{"intermediate_size": 512, "rope_fraction": 1.0, "batch_tokens": 32768, "doc_mask": false}
MLP neurons of a small language model. Each row is named by its layer, matrix (gate and up: input weights) and neuron, and shows model dimensions 0-95. Each number is 128 + 24 x the weight over its row's rms, rounded and kept within 0 to 255. Numbers have three digits each. A neuron's up and down rows have the sign that makes its largest values positive.
Before each neuron's rows, "fires in" lists the words (lower case) most often at its 100 highest values on Wikipedia text that the model never trained on.

fires in: "to", "not", "00", "also"
L17.gate281:151119151115120102124125100126145080125151156160133142108092161094169074116123147138132116089100163134121111157154124128147122106156097114151138098145092128132168109123127157134131122100121113156119118143126098112091113122142136120133115105125110121106111116106148131143113134140156122120
L17.up281:116120198168116157085124171107115127106097117124110097115126126108149157116115151129104164132166113123084107097145150110114119102096152143071108145104109127170092128132086126117166122085106118173161134148106137152147105099122122090139122132106129111100101154137144195109112142105139115106

fires in: "of", "this", "southern", "christian", "northern", "local"
L4.gate392:105123114153172115143076135179121123117090130184175127117151111143144131144135135163153127122094130102132124171165142111119168132113122136103164121126118105162103150168114145138128122116096153150148121132085094144114089180127128102109139081141145131093104169112153113113147155112104120144
L4.up392:119139113125141099156097076166140166149122140133138152124128094149112144137137130136125115115109094115150097128158130118128127149107119129106162161079100123117121094116078148109136089130127133133141140126084113125143100161130122108156127064146156091124085111095166092156141148107074137104

fires in: "not", "originally", "remain", "already", "often", "noted"
L8.gate383:141131099158148089114139136137140173105132161082106084133144143090107093121134174137133127118123101104115084147166135131169129182113108163100121125117129141110114136076130125113052131084122163128121128148129155126070124131137122165125117108124145117152151128117113176087111120142073136140
L8.up383:149071130158142100095122125108098101160137106087125185135157142134120083163163140129125093114098184109108125115096116150126100138119144088115148073140128146145153093110077172132148139112125136151132109158110155153152085114122124138156136130136141120157095101123149142129153132155150111115

fires in: "to", "not"
L12.gate268:086158130090114134135093155149117099122139139131149154183145133154151109115143112137121122143107150065127128147112104182141123068126137143146123131108129147145110107080133144077104099113072114144089151144107100135111113132109178097176127129096119144098125126140141124135160133187139120168
L12.up268:146117135136140139135133136091147111129150118124146105093154153146158138169146103133158143090114122084110144142152120114116127126090131134114119129099141130143128159097140121117189154163146115144122140140153107082082130112094159114103140098152119117081139117136126122144149131116119077112

fires in: "in", "on", "the"
L17.gate134:169131139145142104112126143116104112135132090110115091106122130146112151130171118140103151194171140165145119125134094130190118141172106132118137091141126150128121137116133080133135104134107131147110156121117118129123126146120122093099159108114159121117139091138101143112149181104146149143
L17.up134:115137158123107141119165146107164148148149129121130118139150137126140108105139128124108079149122096145145141120097114117083110111122122109144175084154145141152101141080130111143134112111120122117135145125121110136156158173128190123175145121150155176127139161125124135154097123127079143105

fires in: "would", "can", "may", "to", "could", "should"
L9.gate265:141129133087129118148146152132115136091116143116110085136137143111138134081094129134109152152096153129129137118166120137186156150122147141155123131118138127150081167145156105158122123142132153122105108130131105080095080122095114119139104081139169139090134120114148132122139152093118136155
L9.up265:126131187076128119149142153094148147091121145130121090171192108141100101104083106129148096150134122141135145102121132158157173149152096140141126149174147141131113172152164102146121089106125170117099145175129120115092114116099145145122137099108146155083115123144117112176093124107161116128

fires in: "of", "united", "radio", "central", "local", "national"
L3.gate183:156117126147125152107107094089135138169118114177139108099149149103156167145127121114121114120098149084154141118130135077141116104100130157127172126164151128156089160125140108118133128118156142150120147078126089121142118152137100112114191122143128121126105110133192128105113118088100098122
L3.up183:152093132170135081153139128119161168149154146146121141134153119139098149108153114161123120116128110099140151118135099046185121132083117151167141100172137100134149132112135120143139140104129139135117137099106094109143135126131089149169135137164118131129093126130097113077096129077156107118

fires in: "the", "of", "old", "ottawa"
L6.gate135:132174136087118136128107127141131154124086096147157132114123117123107129139125115100161141126103121096160117128127126115148081145166126132150153144132134142130139098127143125158139087088146124146141175123116151134137110139115077106137134099163132141147137131208119100137085170111159123177
L6.up135:153103114100145115108132120130122126140130157150144123074084115102117152107140118125133126129123131117113124132122095159112150118098104155177109081116124090130174136071094071185089137133174140183139092109122098154130129121126137135151164155125131119165133125143099153085142123164145144144

fires in: "the", "s", "their"
L18.gate387:136138120113141156117155134118127114144143096127148152080092108093135093113114144172183133162116115118115109157138109137125120165154165140123125106101149108129125137101120153180132131115155092159108143127126058132124150131085119132140093126134129123146139115144107047152158135164101150157
L18.up387:146148146172148125108119099123109118125129129132118124169131094113142124146150124110120136103136147116137105120112163092144126121089101195120129144118149106123089101128156109116163096114097149157141114128103125128157112120073050104107123158126121116137092113147084167149189082130110105129

fires in: "the", "despite", "without", "may", "april"
L4.gate83:173148120103123159109106126160154091172153119124139121077131130089146095182118145135159157140109124091160138153180141073133111117188147116150118153145144147100092156117134117156175082137135123130139111125095093171132131124171120136111176069130164147141125110149070079103160152113114122121
L4.up83:168140102114113147137119118159165093156146123101136118065111120107149108131117169128129123145130106136167143149174159101118135119134174100123065126147167145178136146138102115141150100138075137109141112109110136170131113130098089125130139095114144109126116124151107074076155151120089122129

fires in: "they", "which", "have", "a", "it"
L3.gate51:146124107136116135161153093136146138125115132154127114115129110133163099105114144138129140152078127103114122089117115115103114098159133128129110149108127102129106151099152100169110136148159209177143116110146105155109139128084153105218113123140127103120116113140150088146107128146129158139
L3.up51:130102059177091096124168096107111132106137122159161155112116116096144152111100158120147153125110107106102146094147127109118153123136119116141081131138176145117141137112110107149149099104150155132160093124127118149128102153115125088160181102123108106158121120146153088134101137149184135157

fires in: "he", "which", "governor", "was", "it", "who"
L7.gate357:119152135158100099153101090126099099183098088114082174137160149150143124154106087141161125151122130161090097104117099135110124104134146141139070118129121130147118122109121167127121148189119136185127105103121128119080091125130115140120181138128167154130141122121082085108126135060104119158
L7.up357:140138096130121145140131124128129090146130151163123121093117132159104149136097156111132096088119188136087171068154121127139128129110097151151080143163123148165100105155079122105123132090095180165136103118103113138112090088153097124145125142141120145153130144162108123128129113152145139147

fires in: "series", "area", "region", "season", "time", "well"
L6.gate306:126106135142110134085112148170133164136090122066119129136126123116096143100116108127127156116120160131137163132086136065123168152154174160142130115107132161136088086157091166116137142135150119120174148096142080104092088138112085108120133102109081145103081134081124104176087164149106115141
L6.up306:103132132109104120102120153146154153142078121097131134156085149105157149130121113109144120107140141130107111118097105123132118140116122161090110164141102157132103166138145115126135131106121080144116140105100111140102137149116090058077116166091160150155126137129102136210112138109119144097

fires in: "born", "moved", "married", "aged", "social"
L3.gate287:125127118131117102128136103082135084128119128092112156193159084130124110099135101115121146148141170111111147155154127155100092165138117160109153179153137101084081102169166155112085156166137134130131143157127112149116111111126135136106095094145115097125159122148138158126120118140120156130
L3.up287:132130168098122149151155133126065110159100126126094166127132152117123174113119129138137134140101132094068165096190106107151099101154134118133171137161111081130133166119166092137114092137165168126136111115130140139129081137123112120170110149132144147119119132120109191116129115147109120124

fires in: "the", "at", "chart"
L11.gate264:093145124103151143141134121132134100103112124117134111100111084123115107090154100112110180118169133159126077137124152120134137120144134131135141155150096126114115138109131149142147104096098123097121088129093168138089111089116108134087145127151157088124114180148113076125102118150174099148
L11.up264:145147124140118148093124117125141128099117144119099112126129111122135108171123084148120132102139117092153141136123150089122148087164139152078146147125149116125135122140120139095129050106138098091173114097128144102124160092111131118104106102134156115150142130155099126106175150107083115145

fires in: "in", "secretary", "international"
L4.gate126:143138145144113093094146103149142114109101121139126130091126184119107141128122125145144120183118153160175119106089149134128126112164147136102141107135145186134143138146114121154150156173165142148141158101170075114109132076118135112150192148097133112093155092103103181102174133134097179124
L4.up126:048179138120107111116103147103128122171118109112106123125124181137177110127189129137105149089089090070131106127099128141156113094127137122102102131081096097115143161119111175138146117125131187129139122135174080113126143154169150117117141106122105175122116133120142135106132151074120125098

fires in: "at", "from", "of"
L18.gate112:126144104105101124135124137132126124118091136125104140056123068134186107107149095123170134108142108144120131110118111132175153091155133116137125160136144126142146117087145145126102133142109119090165119145126117120132103073118147130111107136121203100134107154171109091117115118155148126152
L18.up112:127119116135166165099127157136130210095135122108158156100083132106113151133153100131168156125124123146088134107066141083112133120130085138137100114153125158110164104125128144143129128158151181115130148138126105080103118087136131116130106119178124119134138118144155190134096101145144128163

fires in: "to", "they"
L17.gate85:059108082152129115157176128156166130106118116132143119119116136130172119133087075131108104162153102106084105122150143126104154088097096190150137111158105103189101158123177130149139121112104094156134110121093135146147141183128152149103144162123133152122151124122163114153167114092115137127
L17.up85:120089118141111147080151107101143140109150072124185135166148143157143089121094134149101139128161134139103161137135163147126194135097118113094116129121148129107142207091114137162174109155181117144142142169122100132130122118092115153136139105094140127115137094125160107126159126120156124099

fires in: "to", "would", "help"
L12.gate489:068161124122130096166132119158123124112117129101111121146180127175134115093137078146112125118144145167118139183141137112145184085111142150190171127152152162111088119111125171141112131133158112142139147144138105115150158111148147102175155118120150132070163150104080157137101146152152144095
L12.up489:136112167125136119088128121142155088116134103157126131150148139160133131087103123175187126110170130073103160148110114114123166124091123144111156138138149120122138141130125124138096139109145147113131137167134094162102113119106117133122128127170123098087154130133108136122148146132154138131

fires in: "in", "on", "after", "international", "following"
L9.gate346:110196118143143099133118158136151118143130147141161081113149137153099146144113123141139119148159157143145125125122094159099190121111104135120152118144154135100127143108140095093156137147119152103108152132132129147147096155160140138116127191113119168158114130089160165096116135112142147126
L9.up346:114151181120095123125122122113134126151124121143165146135134177138160109171129145102121163119126113108122103128116088156121144114140156122115154106126086124116129166131159155129139133125128125132157112155151129135127136131087115048118115104122101156123137121128116134139155145121147097108

fires in: "on", "march", "september", "may", "april", "december"
L18.gate273:128140089130163093121091152142129102107133128130162152093170078097126116172107138126133131193136100172129117120138103159143137130135115140096156119135092115137136160118085084160119112105103124165124134103136165122128101144182166131069118070105118134137122118091109143077106132122135092125
L18.up273:149108125099155182109119099173148127177114111124119138129142141152106123144158097142117143113100110107166096140120168142157143130132127170133112094144126157125130127125125191116096109136073130099109130105148134114088135091123144147116166112112137147110109158108106161113132085114124142088

fires in: "born", "poet", "married", "industry", "artist", "sold"
L3.gate47:120124158103126126124167162152126105176112164122143158144139114140111133110149104130136102153125145135071158143147094130084171140125126167120122123152136093123095155156165110170071153158135089130167101111154104164078132152130125144127152127123117124109130112122145176138138110127102183140
L3.up47:141144159100120093145149176140130121172096120110125167133128129164131126128130102185114098168140164142081118114123104153114149129127136142107136144148110089106125118125163091158094159147124114130148146101082132141150109123166116119104157119143147120117104114124128134142101120089103159160

fires in: "when", "year", "august", "december"
L7.gate376:180133166157150131125126130157167158099121119151134144117105092130158147117129117119147120129096124074092160146097095137082113079106088143107124170143137123115124139139119144141116112155109143122138105144144147117131133159106131100114085149106123078153163137139121122133188155123079160114
L7.up376:137114090130070140150128148143127136133133096084097124121127143095111091087087109148124092111122156176094142141146160134116148111150131086149135090101169154105121097129130135090156097177116147079127142148131147069104088140133143128167159101136151108135091166114092115136122118161121158126

fires in: "the"
L18.gate243:124155115123135127124144175105121173122072095167140124115096158085114099157133152131120148097143105132146115152103097110139137078138146156141110149149127132129111169103115113164106117101090168148095122160097134162115115162146119114114106118096166114162160141166124133141126115107123122124
L18.up243:147161177131156112127121119121117141140087155105176094105142145143108128130161121186126108137127150088127115100166122106120139083143144145152092094153149155122094127143144092156149121102124126171174156131152148121107143099093088089133142122163134113143151099121110115109146103149130112122

fires in: "in", "released", "scored", "may", "2016"
L3.gate55:079111090099122106133127124124132159148176101140127116127119190119142129162125102131155127151100149169129146084093104089140123152146146116134119143175134144095129106101138103139092106160124135077148156133105112173145126130112192139135139095136111111126120127083152167128128113155082133154
L3.up55:140150149141112128140114106124162136106122116140124139117139152143146111129141136154081110167118139117119146136074154168121099156148130124102113106127146117103133163088104134123133130136138121100124168136152143157207133117129182125133174118101125176125081169135130136120150138144106102098

fires in: "to", "would", "will", "not"
L11.gate343:157114149147148081142139163138180136132120121139120135122136147129118156086091122144161132121125146110137188128130133176160141128144130120144121124170162097126109143115138146157132107111114149127104130169142112124086125099092120117128118103144145104141142094160162157121138132111124140112
L11.up343:118127156121118091110116146139122118090106111146170143117132137135121153129129122159062203129194114149147128136141120155162153093109136161114105126126111096150095143133116121097134140164140158177105119101141093142110124084113136104146166092133130129116115128174117091151124117087130133127

fires in: "to"
L12.gate162:100154161153100099168147193148144155103158146120122179156136136136141114151160114140106167091150160079138131153136135158179131073160145125148135135133147135174124145134146112139123105139138147119132102129132092128127140119136132141117112185121186114087088135145183126104121143141167099127
L12.up162:103061116140112119114127143131139085064122149118135128117149148118147150122114132130105119121123108083114118125124115136108124130149104127113119095158149116140089137106081111167132152078107150113119122176102157098096161133120113114165132104133154135110150111159139106092093118097139146122